Weights of a small transformer language model.
Size: MLP 640 tanh GELU, vocabulary 2048.
MLP neurons of a small language model. Each row is named by its layer, matrix (up: input weights; down: output weights) and neuron, and shows model dimensions 16-111. Each number is 500 + 40 x the weight over its row's rms, rounded and kept within 0 to 999. Numbers have three digits each.
After each neuron's rows, "fires before" lists the tokens most often just after its 100 highest values on Wikipedia text that the model never trained on; "fires after" lists the tokens most often just before its 100 highest values on Wikipedia text that the model never trained on.

L5.up467:467469537512438560538434523565495446582562534500435507527403537555523405476533525487512474477546480454542393455486470551488521565454502513509492524463429471461492503455463475502490464502504458531523532403495541574481532453472498536509461507544615551542507524491525513459421496546530514487
L5.down467:478541486569504446489507581414552480499463496473418494480473563525510554524384537531447508482495552495488524421488511537484430474550509456566522435452516480535420441479545415497498518484566517509579532416476520493494491422590501477531501467521555528479461514484469437518501504557480426485
fires before: " |", ".", ";", "=="
fires after: " ", ".", " $", " (", "=="

L7.up133:542465486479564504417516496499556527470556463474490511518490528535445515529527515444525562469492479567530462442497500442572548552491533537472483576476545448550495464524529495450467510463450491468525507523499517476505433532514531515460606472498513478565595549554516483444554440452441467492
L7.down133:507573451485476545506483500471473479480507497527497478536504469524499529502526469444516523475458510498526493541503478469495523482563491475473507504422525452612458481551525502499568462468522546410473478595500614524548511471564465495543489507485544421505462534507527514456524490524462479522
fires before: "|", "\n"
fires after: " |", "|---|---|"

L8.up266:475490515515539569509522473520453514487497405482496476429453474430492560487571523490515521501500459484501490506425548561538476485517486566475477467515567518427517481487479533498500534514532487589484573502491529529521480524475476546471554488523509582499448440514471519445550512451541467531
L8.down266:594456556496490502480460516559472452498499560559436478518465537569500517494499547511511511521513492493509531531495537561475499459485470447485477533456432529553392459466587440492523498498425582556470534526482544482470501534485493472530458539474517417498467550447543502568481571516540445514
fires before: " |", "ed", "ce", "00", " in", ")"
fires after: " sp", "#", " Sp", " −", "£"

L7.up207:529506505457582477475489525475506558451562514495524555458474488544506523499534475455548527524506512519541462441511451503575493578469528514490459514444504511601476466476491481457519496478503428494497491538560532547524515548514484512489557436531457424551478558487544526459547466460447469455
L7.down207:511532478417558464465504531522485477463506478511500503522448465559518491516524471488524547513452441487558507491571472440532536524566523472468479514431494447588419457478527471456554465467543529461497466569525582533592478515519504482498501494483525409523475579466530524461497456522448462518
fires before: "|", "\n", "-", " S"
fires after: " |", "---|---|---|---|", "|---|---|", "ish"

L4.up224:522527510512468486454523514480520527445521475514535563511567567521438494483526411453513496507535564532484467465491492585544422564438518447508520459458514495421599491463460523495552452589548503468507499498471485507524477472541469515470503579555510464469491481505505529486476531448526496508
L4.down224:496466434474476443520527489514500508502518496544473563529482467493439555494517445539564512507483481514499546463524476581515475531437500551480529531493545594439511519478492553440536454558449459487511452397505458554504505472550530461454500525557493504512537486484525444577527542533502438565
fires before: "\n", "-", "S"
fires after: "\n", " =", ")", "s", "ity"

L6.up301:474523448584477470481514493518503491485509438483488606502486491463508498391483508498568524518504517457537501503485515554523545496465540481556494465488418514488484488525579562507557540549497522544435491478470516524479549528504512449473463478492545452537450495527480510437491403507492555458
L6.down301:422577435487534502492541487456525460513504456476501515471496482518581545506467473542518492529511523520526511482493548525472575437513487427518582463514554499471494535447534422530537584508485492463432448474457494475499515541542446480516491494536496525471515475483481486417458516535485587543
fires before: " |", "–", " (", "n", ",", ":"
fires after: "|", "-", " |", ",", " Sp"

L7.up610:487471526520423549521495514631458420476521502489466555477424404593530507399489493487459499513484480407546517547481492419493548557553484555439470507514433466449505506436517499505517522483427545502497508456530512502482555563480497505515474458523544536431534496498510482533460528510495532534
L7.down610:461475520557495520423465514562500544501473568448531477517508506552481462522496546493509507501523502481518522532518470468457531553611471572496580494470437515471425551562419572512454472530547463509510432504508453477546498496526461458487477520593484486476461472542517529534485438521569434516
fires before: " |", ".", "%"
fires after: ".", " +", " −", ":"

L2.up284:493481581549490527574523528545547495479499513491483540554516494510524545458488553467562460536526560538540519487531427524549524510571513514462463454522512511459582545504480487463483473530504430536459515506547546418458485463520527495512475450505510510485432502497518492502473554529463443438
L2.down284:511535501505502557547489532508525432463559511483541460530422445569502503498460511454506545514443460484562547477557447518428513511542490490465487478509521584495499501497465442416477466499566491513461470477565525464465540448479530504548466553580504570561376481550403492542449511529516504468
fires before: "ph", "e", "m", "d", " C"
fires after: " ", "to", " a", " de", "o"

L14.up561:544480519574434552458486495476471514473482443545454483432555508445480470454536505507557567466472568505529556513520508571510504516467459468483451538502514456517569469534563528535509557519434490551493502488537494529480492507502458540496511475521511474424527442550549481394456476494526446457
L14.down561:555555574504494566487497510418453463443528498505560586491504466538488510489446484438517473487466493505502570558455538562492479532485504481485476428468504482570488492417530538472526565477427496538488496468491510502530455463432480499485462436496478508553511486458514434520464536530499522551
fires before: "s", "her", "ent", "d"
fires after: "e", " pro", " per", " Com", "p"

L16.up423:476517538515514489549500494496474548472497577560592512536404483498490561544477494509553545524424515506495520471584494456516547468502429540487480485443544498473503482523531460577368540438431463531556443467520466487492560480547528519498475471517495541491468465554510430502538499481440506458
L16.down423:543512426504562506526519554501563444533465472464455480552516488511492521460529431470535543494531535456489569484490443487499433426520506526439475493520524511476460494631504550476506594486530584359483482508485451487498540574532463390487477528457527503558476568462455500478479546468486452538
fires before: "ing", "ev", "e", "ion", "ed", "ment"
fires after: "or", " be", " a", "ten", "cc", "s"

L18.up503:556481465535476501528488416529480487483472429474501512559513536508577526488423522452505534532362470544464516513516499534525517439435466496501518541477532478549500559434502467453469462557543486577534528537502438539447520487437537523488447483504511528519493487540539455468569530436471454533
L18.down503:480482426516527458537524449560462479434479503492462456494562485504443450436498568465535467505512499540487513487532494463478462508550489515537529484536516492435496528491519464505541538557520492496492560488475549496456469540493545509437553507449500470564479577524488514536542499462441570462
fires before: "ure", "ur", "av", "a", "n", "u"
fires after: " ", "ric", "st", " F", "-"

L2.up608:522506473473514501454495482489533490478546385429545491540481452473534522519460490438572506539498524533453455460529514520528449527493524480556462457494501561539580447483473606527435501508575504455519512508484537534498561510489514482462431537513484565513477416618499495525495533457478557538
L2.down608:463526490499469554420455428563456501507461545442513466554471416480539511550510467476487454509422593504529484473525451482507454515520489504636450525485505457502482436512481504524424457434544502492591410510512484523479546490568520487575487502539545489608454435548550461502489516502488520545
fires before: "\n"
fires after: "\n", " =", ")", "i"

L19.up537:507465498458478427513494404527505592510502392455507549480486496514477484490524538500478466506454502508504473501516479600529467528480519410546478495518486508492546474501494444555520471489459493444519482406548551493460565538483492540474516571548546474538445547515601508479495509442533525457
L19.down537:482495552482569592483499590448485499445447576487404511528553520518543474593457460556499526480562475501524622490482494441525478519527483521478479491518504427472487498422562527502527510512494538535508438540494549451507496506493493503448430521458473513523528510440488469467490523464468514577
fires before: "\n", "==", " =="
fires after: ".", "==", " ", "\n"

L4.up444:507501567466477568543507459501556463528530501497542473417485451509512555433491510513535501517474451488534514511446496394474509490498472491488412523474455493554500568486506479482464535454468504535518452545640518515479536564446530511538530494472466534540505540484496457425524500535405499455
L4.down444:496545532510499486518461516508562508560413499490466494504530431477590549540495515483545550471500508539483549495520510524547431518494470502522475483505532531521489452491446522569500548465467481479513518444516512554452548455492612549435465523488440508534497495503446413495554487412412479458
fires before: "-", "|", "\n", "=="
fires after: " |", "\n", ")", "v", "s"

L6.up459:584441518513497522505475504538486558499483503562487531512498524561474568524504544554496500617552498435491424512511481481523475480573444519494423468545468510516429457538514503455547494488511475447512445438515512487364472514476451500406532485515538543466545550485401463494508507449505478505
L6.down459:457475535535569403461478500516470473447465531544564447502482491493478571486528537506457478519551502522478561437451472547550511480468462486482579482478485479450472526543627521499477494474502525493516428498491477509482531543441506498475463516484505502527552495500513503526446468573486447569
fires before: " |", ";", ".", " 0", " (", "%"
fires after: ".", ";", "1"

L13.up343:510486453468457527532495533504517540468531475523557483528517400474506497480500413491508550508485557542512490463519480547524527445608468491475386477424483505450511431472532422499452464466481469509502528491560548507446527442546454487435471488571529542496453512543502498513559572479490518511
L13.down343:496437493592510483502505509570463538480477506456552570523454483495469538497446474497515491438547478482464488562488500490506449529524514496540548531500561545490449512523498488492456516495545466508538446491475509451510535626567456499493533472547553528452447539455493449542469521506540383540
fires before: "s", "ence", "ct", "d", "ent"
fires after: " ex", " S", "s", " Pro", " Re", "per"

L4.up537:525500540500519534481500502449473473477563444495514581511574542505428455468448458448557531515499496511496496463479538500475468570463530444472485493515480547454539439449506511483520490523595514511467529536410499506519500481546475471473541553559446470440469442501504493528496539386495499484
L4.down537:599531506484504465535552462469515437504546468499442509580514467472508567474494466512568467568538437498478587465499489520501430532457535536453480502489546556455542495450495621420463499538537521438465466453454574519507470505573504466466505567522459523490552430500398478565500519458493487528
fires before: "\n", " is", "S", "-", "The", " a"
fires after: "\n", ")", " ="

L13.up225:483509497448540477591418509460494475496528546495504504538504535485387464531444474454420395533492581565513481460493542467508474531532553546528502521498503471550442502370446471538482536513498537469530523531469522534513489550476427509455493417491516493573511482465509461479517504486428565489
L13.down225:519554513424505583541474530506522507481439575530517416488482602532435494516400501471551480498463503512481511443520512495504522484478470523543535524585499546483452509481530489461471462537546498478482553486563480525420492495518546462535521460476559511466521462447523514411526491491516434504
fires before: "y", "ment", "g", "r", "ll", "re"
fires after: "en", "man", "er", "n", " The", " He"

L16.up381:430553535523555525545566542589538495440522561480442562494535426468434568446438507475498494492484588523514528512561461422460574544546475479447501544451564534568509453501499458572458519517521479488556539444468525507436510467490440471526524477450479516523482460506494523489508572466498462469
L16.down381:498494448505503453557452550482488478442532504549515465511510462515467557522458509470514503496552547530579466518498455516443467527506511559533519539537509470482466509494400551497500545509503523493520389548492558482435469551586434500482462525470463472553538509477448510550483498421472469555
fires before: "ion", "or", "ment", "ence", "ance", "ing"
fires after: "s", "per", "ten", "ter", "f"

L14.up388:529554514474500518531470463493530518498465510563456500496570433530530495530478554491504499501492474527570555456553457495510511509501520502461421474432541528440562489507511520509434552572503489554451411497573534488476488540530534507505492462533557522478506503452447477505450443504515491509
L14.down388:494465534561518435564482527503510507452484536495480437467493548562453453465469468445495567541437491490484616547500491511451477537537550537522466496485499569536505505520513480484464509391490468468560475528470473468523434433489510529543493487540434520556464444481588564476521547437496483478
fires before: "in", "or", "ing", "te", "co", "equ"
fires after: "ter", "er", "ri", " inter", " Bri", "vi"

L14.up178:531549459547490513528477557527555467502500540497463394519524480510493519528447422533462556438542525487519507390511507395531494483524500513470498514485487467472523520501401508529469542538503483539451517550504526515483436482457511504438481399505543483595522493466442485487512547485523542528
L14.down178:587523441516581502525530533526502477516513534519461468501478500525518500514507503428463479594475528607559532438612468479489421580480511570493417573408504503506545539487528442539522500499496489432497524458502507563433484487488498542495508481484515455515465522565443434520527510457445511486
fires before: "y", "or", "us", "ence"
fires after: "n", "er", "per", "en", " ", "ter"

L11.up265:505497509516431591492412511469451532482503513514462424521497484439469512424561477554488515463499553567481537472487530477519503498575460477464434439511474537469522471470481512502476537516493477491418497500529441495503578516472493468531557478522456522509467408517440507562589527502513540509
L11.down265:488484519490537580501577483481513512547465488530508492530494437444537430509472482481458528553559457441541385580529486519561485465436570477547416486506484462552512492498517444495502467457549531546543495469532494498438539523552474433459580475382512457518484480516520438541500440551520501475
fires before: "s", "et", "n", "al", "ent"
fires after: " So", " ex", " Ex", " pro", " Pro", " North"

L15.up280:471460559451524456470467521529506543464481536499513542532458486504478453485496452500480504488503502531419486515568576457501501541568481500411429506462478577500501492507464582522508594475511454451557534624487599542495469470555559544563501431507543522508475559478523521472489465458478430467
L15.down280:427581482501523445420504541515500442496510448577448532526484511516486504533437479490482486485523456507534503501476466484541457392481520505548525527538538517520468499531471538582509488487502372459592463517523522473552467536472528529404503540510471480516491507398541516428460572519481492535
fires before: "|", "\n", " "
fires after: " |", "---|---|---|---|", ":", ")", "|---|---|"

L9.up259:479445518498496532571421445478524509467514461470479583447465439471476502476493545564483636474491494497439462468489467463533486465477579521499484490518548485468488520510535505534500515503537526497483536521434489516490503559490572524548457466483450546465528454473366490498494444466452470590
L9.down259:507493423524552493528460433480501529441511490475465434437532505487466450552519465430546517507517480430507454521532467475538425561484524520567461483551524553524431578520552557448464492509445526494516527497467548491493469506476494489513510455502520519433536540473484532542561424519470554541
fires before: "\n", " ", " G"
fires after: " ", " F"

L19.up68:462433425484488523482515512570523499512521509543559545492445455569488443505510471497515492553419551515523597530419450455550502508538507456476489521522502496518410494458493580503465554539481437465442505540492489537476562467506551579452576506483460542498562511503514501504515498474433472438
L19.down68:457545529509504477495487480495511486457531439462430555524469531522506467519405492441551437472533430562510456455485503483534489471525485544548505493568520461553491517499467542574506532523493412530499579546490506440548434547476501459590492494541522410524451494513525526495502504453463503424
fires before: "-", "|", "|---|---|"
fires after: " |", "-", " mi", "o"

L7.up465:535436519508494398515454482518460492558485498546461553485501427474557495453513523529375492524412463555412556440450536521515507532521500495558463542503480512511507434494514532506484519469432535447443458530508552446543574509544522500469525487510504533457533524444511612500537510486499477471
L7.down465:459524475455513483474485504491429428472543443469558510547531450584517437460504443508482514466501452510545538550516559519449510466540487487524509410491470518565513489566507507478552465451573447496559497568581501522449485527468470506493463481525541485505521496515503540543494452491454548446
fires before: "mp", "ch", "le", "rt", "ition"
fires after: " ", " con", " Con"

L18.up98:549528426474502517521456507566463431512458458505492516525488467482506464450508475442456589522503483550541453479542460496534510473465542438518508511537545433530498429483523532444502470485428513448527537525518490464553497448518593477475515453549481492489436593503558496483555515543504521476
L18.down98:496528481508503548504522569525454446538518468432457519529517433500481508483494499418526549450624490527474521504533501563497532487479503465523495497472529498476470465539495467585448500551510527517482584459501381504482378460551532374513572503538506496496467539531530466419624487503513517447
fires before: "|", "ed"
fires after: " |", "ad", "s"

L17.up226:569492515571502463513510516515451511532511499505439580542510469443457512518490494513495479452554410535500516567488526481419524385517487487511433555519459491483409486508486545518566458490493489476519464498500551480500509518499443529516436554575489489459516458549520491603469484523559502470
L17.down226:518527455479480533475514492467500495521501491518550481507517436509588456499438453563504471536409548457559528424470465491517532495555551446516503563472516561477558551468483473534544526506481531564430512475489516579464487498519476446515541451493525517491538488497499453469500553459520475550
fires before: " |", " (", "%", ":", ",", "wa"
fires after: ".", "ot", " In", " G", "t"

L5.up540:571550535561516494469502487472496503463562417488513582482536586475441517466551457478502512496446460545478477463485486492531454555436488455493520471466463476421549476501452539485460471452532506516488511488473566505510413434597514484533499585595495500504495443441475489489483546437555525540
L5.down540:565510492442491484506497480501491430521520451494516470542541532431501525501561492517571577507543504513491585492608469554568476478464490544505468503462553552460509575421495537470528433518514535512496519460421516529458472448527546461445449555541474497514491463532533491572524552447493436527
fires before: "\n", "The", "-", "S", "M"
fires after: "\n", ")"

L13.up491:468538482452484492445454557545549430511487454511456497556454512480490398476502531476485519514463468553502520509443480556481533515456491471560466526467461466589461520476498547481511455471423485467504507523402575478480494455483499535498489482567446488488427503504528483536503571517483467539
L13.down491:445452517548542556562522494503497536554490481494453552520509508481456463491414473554581487574552521517477417481512513590502516591465538530499459573513437553485443490517513518498559480516487489513513543474438503502485484426582562531520468505410462518519475520476487516517532557495589397506
fires before: " |", "s", "al", "tten", "n", "ate"
fires after: " |", " D", "id", "|"

L6.up545:520498489455521551472502463485561458473470512522491519526454467493434424483479524504535510546502455345488519479443541529477538532435531440506534477501523513501483451524551470504525453499440477461524526449507479511491547569523514580520495471489542531476461560548552469539542546457542480540
L6.down545:481536530519436473484482504490434491477526495456453463473448484469515479483548509499501543522488496556558446503463465484426506465526424507489585493516440503499462478488477491517480459510453518545466525518488488451561507591531476537499462466408529452466541483534525552520474548548603578532
fires before: " |", ";", "s"
fires after: " |", " +", ";", "ir"

L7.up601:516506506493479522551453466570537534534501518572525540520489482545512476481508527502514561485438460558513537496477496526503515490481532509499445496532504454444516559481473530484410429437499457520531387523456467540499500489513508490504653527433526473441405524533480523518417547471505469452
L7.down601:445546456490523502539556496427442459483523457404468489477491522517519404554421493486551504483566563557493477418466496439504459522494569435496532484490506541462527565519521458530526517581526568476464574513551521500546468491441477473506473508505462497421493467516436482543479530493464526565
fires before: " ", "-", " |", "History", "Species", " Al"
fires after: " ", "\n", " |", "-", "=="

L4.up453:467502509550500516560488501502522496583489414549462478491512507499572493474471509526469502443528466481530488492459574588491535547464554505584465490521483525451464453461512511469489542420537465544462500505533455488546555495493472486555509515551432530499491465508578501479517520498410450566
L4.down453:515444452493518539499501436478565464481539424532557492494509489490549501511547537492483596474539508483569486440463546560425534558485574527552500509451424516451541447490541486437569500413566448529471432514558455490540495497551548460525495501497439535451480546476527476483520535562489505476
fires before: "s", "ct", "gh", "w", "ma", ","
fires after: " ", " d", " Pro", " pro", " took"

L5.up439:502435593510532502468519561443475498529523493525520549552566535439485487508472438536516456496511533484492585474465446514493469511487418458446485504511505455417461519507491494491472539490453524505474566518519486558468537425452444510447504531477421496530494541479486486472416508498499516525
L5.down439:538466502532514530484551482505524440541466424511511478525607513487529515521564506523490502458468511422515603520582536391524469502504529518565492460563521440468540476478480455488532522485547532536529440466434578453532479524552465433508443499550504540472562521532453544462448483509461536510
fires before: " |", ":", "–", ","
fires after: "|", " 19", "–19"

L4.up471:448436566592451540535440515423499479557491438504522540571575488527499414545493498455494505422498476489534537416507421451508461502502471536518445501544520343475487535429515501488457470440463552524488475465476498455506508501493474550534573555543459524547478523503521535561493515492498536554
L4.down471:498474522537499487478434485494556476490471500444535469550479458573459431459464498448534536473494503538506503466546485532533448519471498469481521577515517419584478525446442445466486444489433551511565530455540455498538506476511500569520576536522542503534465490500580520526491567488558519523
fires before: "s", ":", "==", " =="
fires after: " ", " S", "==", "|", "\n", " ("

L6.up93:560459503484471511514437501486480506465558443503488580533519471461609504502471503462565484537541510448569435544473546524522512494472513490439533421542520561498515456522526554494570539533480540541451470557477466506469570559450512547465473552525447486467464443448475507528500422525496487443
L6.down93:510494494465542499514505476484452517487491536499471515520500451538504514472522457496487535506533425529473499332507448521538541522497528448521486486452507540470577492539484517426480500486463491512451452502446547504495514488531509422556540501520537442530499532527473491475513462424458513503
fires before: "et", "\n", "al", "The", "S", "n"
fires after: "\n", " So", " =", " so", " mo"

L16.up435:510517532486491486472426404556589590458464531476481575474548469515451500515566507455462471489491503519471454478475467495538520556533511525519471549494560524476527495473524509492526539564465432494536497553493556527474466521519529523530460516571508535538472493513479481482556457478403514508
L16.down435:519518513515500474460446464510514581479471478505413522480497551507532485514529530481481498451496481485446365455506475469539424477478515508515513512463559448495500515554517543592499574506465377474581533560532523530536472479479546500495546506489515486530508507488495521435445553504507527549
fires before: "\n"
fires after: " ", "Q"

L4.up95:467455455520511509444478524617515621486519598451504484531447481524496468500532528451444539451449550500486530523441433490547510515497492524563523518506489514573482524511526454495510549545467515488455481448476454524445502496471579505530477421520471494462484518472502464468486489551459477423
L4.down95:530465437431511480489498506554457482471465539587556503472555517484519525522548526521455428468538528487526390549561561529488523499493543479466468501524564562459549446479514351522487478510505500512528498519525490502504454439488452505434502562454517405554482506433543535436523489486562498489
fires before: "|", "\n", "-"
fires after: " |", "==", " ", "s", "\n", " =="

L5.up185:513509486440536421557475567501516483537472496550504448538482507501488591470524428462419562507492430537566498478447507446541495503503500463561408538462527491544509520478469475540499537533480450569544494497548492500453492543499497523537500468532501585561546478525548473442494602478517477441
L5.down185:439547485474526483495500570521490530485465457478488435510520541502441471465565473483530480493471433520512549472476541519493457510571443516491539436461545551458471505556466470563459435498479465464540413497505471512506483542569488571538473513469507549379506477564438437502502538520498532566
fires before: "mp", "ch", "le", "ach", "en", "gra"
fires after: " ", "hi", " at"

L15.up614:479570498487530572413528475498557548493522464451488560554510537517448457506565452423532493480513512475575540489510464537508464532481439477455496582437486444506504440471492609527508528519453474437543562564545493524475558541509479471484505546555491494546482506526557516435476496498484501534
L15.down614:498529496419579530529506578504547591505497469542482567528501484539455505489450504451498457455457495547549537523489484508507528521500487547474528557550560484464407474470515528523491525543572481358452521485518472488532487451421488497519520526522452459545502457471591518478484519494439539530
fires before: "|", "-", "\n"
fires after: " |", "---|---|---|---|", "|---|---|"

L19.up62:549457525479499454468497528576607498476524502514504500467446508580493491538548493481519488492524502433521598558469465529479462543515497477454610484467630441575502496456484453454500463507505541476479482578414454513511543527489510545498473421496468536533509565543500520474532478551504536463
L19.down62:541403511582482519570461486534525523503494446496475514455463486470508553580507523617527480552483473471508574467537455514465487536466527552493493437484521426536504464522529498489473468512507519514499447501505426504546437554415465503434475487513504477525517504494491491508513506526539444585
fires before: ",", ".", "'", ")", "–1", ";"
fires after: " |", " a", ";", ":", " /", " "

L14.up341:499480504500542535594574438539498528447493519601441518557523451526444498569500455507500449470415540501537495502505549487547563516533528493525502510570536506519490474474539577564465555488484452497470506511496484536459483454529499496557493499559486529529558489515514547453471490493504465509
L14.down341:463465477505545554474562418512468517490432458528426478464447559523553477602477463474522472512585497457535556525516530438556483484451454419527509478544556512543463524479535525461472467470499427513513500515479462491484518503445499482528532417467549540545616504511423528473550560509518504513
fires before: "s", "ent", "ed", "ing", "ain", "it"
fires after: " po", "cu", "re", "po", "pa", " su"

L6.up214:589435543505520473525435405494515515525473476520496513483553522447489522510575565586500449468467503536446443479501500444471512522548562565491469497473532492537518498490457470519510497527492409531526536464517526579432407491550519457546518524442576553482493521393526471481480572573450520511
L6.down214:465526487505492484432549458466489522450506477548433498471478516529521510519559466532562510486535559491480559458489492470487430477536499545471513475454577476525494561453515551525507480473515448518507465475492544561525419594512482510509463498551487509482487514445475426531494551557502516501
fires before: "\n", " ", " 6"
fires after: ".", ")", "]", "\"", "6"

L2.up594:523524526538449572547522547511540451475438464471504508469510420558496513472549475503559457475532477509534443516442424520534446503415504496503463467495521468432497504546489517487475488455507503545465518430438453529498548574528531554492542472530471542521476398546543527471553465477461540436
L2.down594:532482505542495506490505518534508423530531460518470507469524475544461583494456490493539463516449488437537509502508501487523506514480508490477501522492491547385543492535496499425530495380482503553461563501454426424516497521561477508453588493500499496461440411499540529445540464541473539494
fires before: "\n", " ", "A", "Career", "L"
fires after: "\n", "s", "ography", "History"

L5.up409:516490487501473462393522553461573476499504545499498594543564515504514474526563494436523468493511484495475472509458518490595524485453580474451531513502477504487603498487501479499536495529529500519449541557425468481457530502544535502507508518527442497403487449509481503493516394403420540433
L5.down409:527519509498555490536491473543492526503529469561454474447491538498543496458526479570528547504511549587541462412514433462443431478495495449479469502442564581525481480549549549510500519538467494563517488497524531556445555488493495469522537500445372496475502445524535503457556504572455463584
fires before: "\n", "d", "v", "S"
fires after: " =", "\n", " |"

L5.up388:480476495434557426460544493520460493430540508542480505505524498581506621470436513488461523462453451529468474498437529483533529490447507526512480510493602419466429469459445557547499486502497511473573513533453537480509522485520464463469534485468521534506483581548506472502518491472553505499
L5.down388:551473500480472543502503474481511515505563473478447523497490480479471512539402449457557547511435599474467474518473512507474466469494546578498506478540441435509497418443450593528521472537452503494522462547451503432589511508499505471496583514577421486526501504512474555524532528472539499503
fires before: "re", ".", "tic", "ed"
fires after: "s", " S", " in", " In", " M", "ne"

L4.up576:472429502533460540535500560519475585555489437561497479538466452530526514523493504494503566479470492502436528462522517553515567511500514549527466534456488460481481482444514457512502486443487457510447545519508468434532537477483461435551454467564416582477409512424510464432577564520545516518
L4.down576:484482507442475502608504518456572519529485499587440500500475471547491501488469557508407550472528540519466433506499491521494582465560605524585519464449505515460496500522485508473519462491519481510408503519489541455484550539489479398546443482515476492501526512461476446517535512540506436475
fires before: "s", "rt", "ct", "d", "pt"
fires after: " ex", " con", " Pro", " pro", " re", "ro"

L16.up632:540444544509529481512442549507500549442566551450498517509452463490515481546481513495560481556471553458507444485515495448588454499581485477461457486553507446540454503445507550460384536401517469452502492470427495522580494433473489516498562522475464554479516481573530561464458482555473522510
L16.down632:516502510416486518517503438440532536522467507533483421554478474550470465505435561469497470628555520547510522554426478486519483495427524509509434493504496463527503514482449531493547524547506490553561491526585511520379526508455523521474543499512500554491546465472531475530497500468489473488
fires before: "s", "ed", "ke"
fires after: "ro", "ba", " Ba", "pa", "fe", "cu"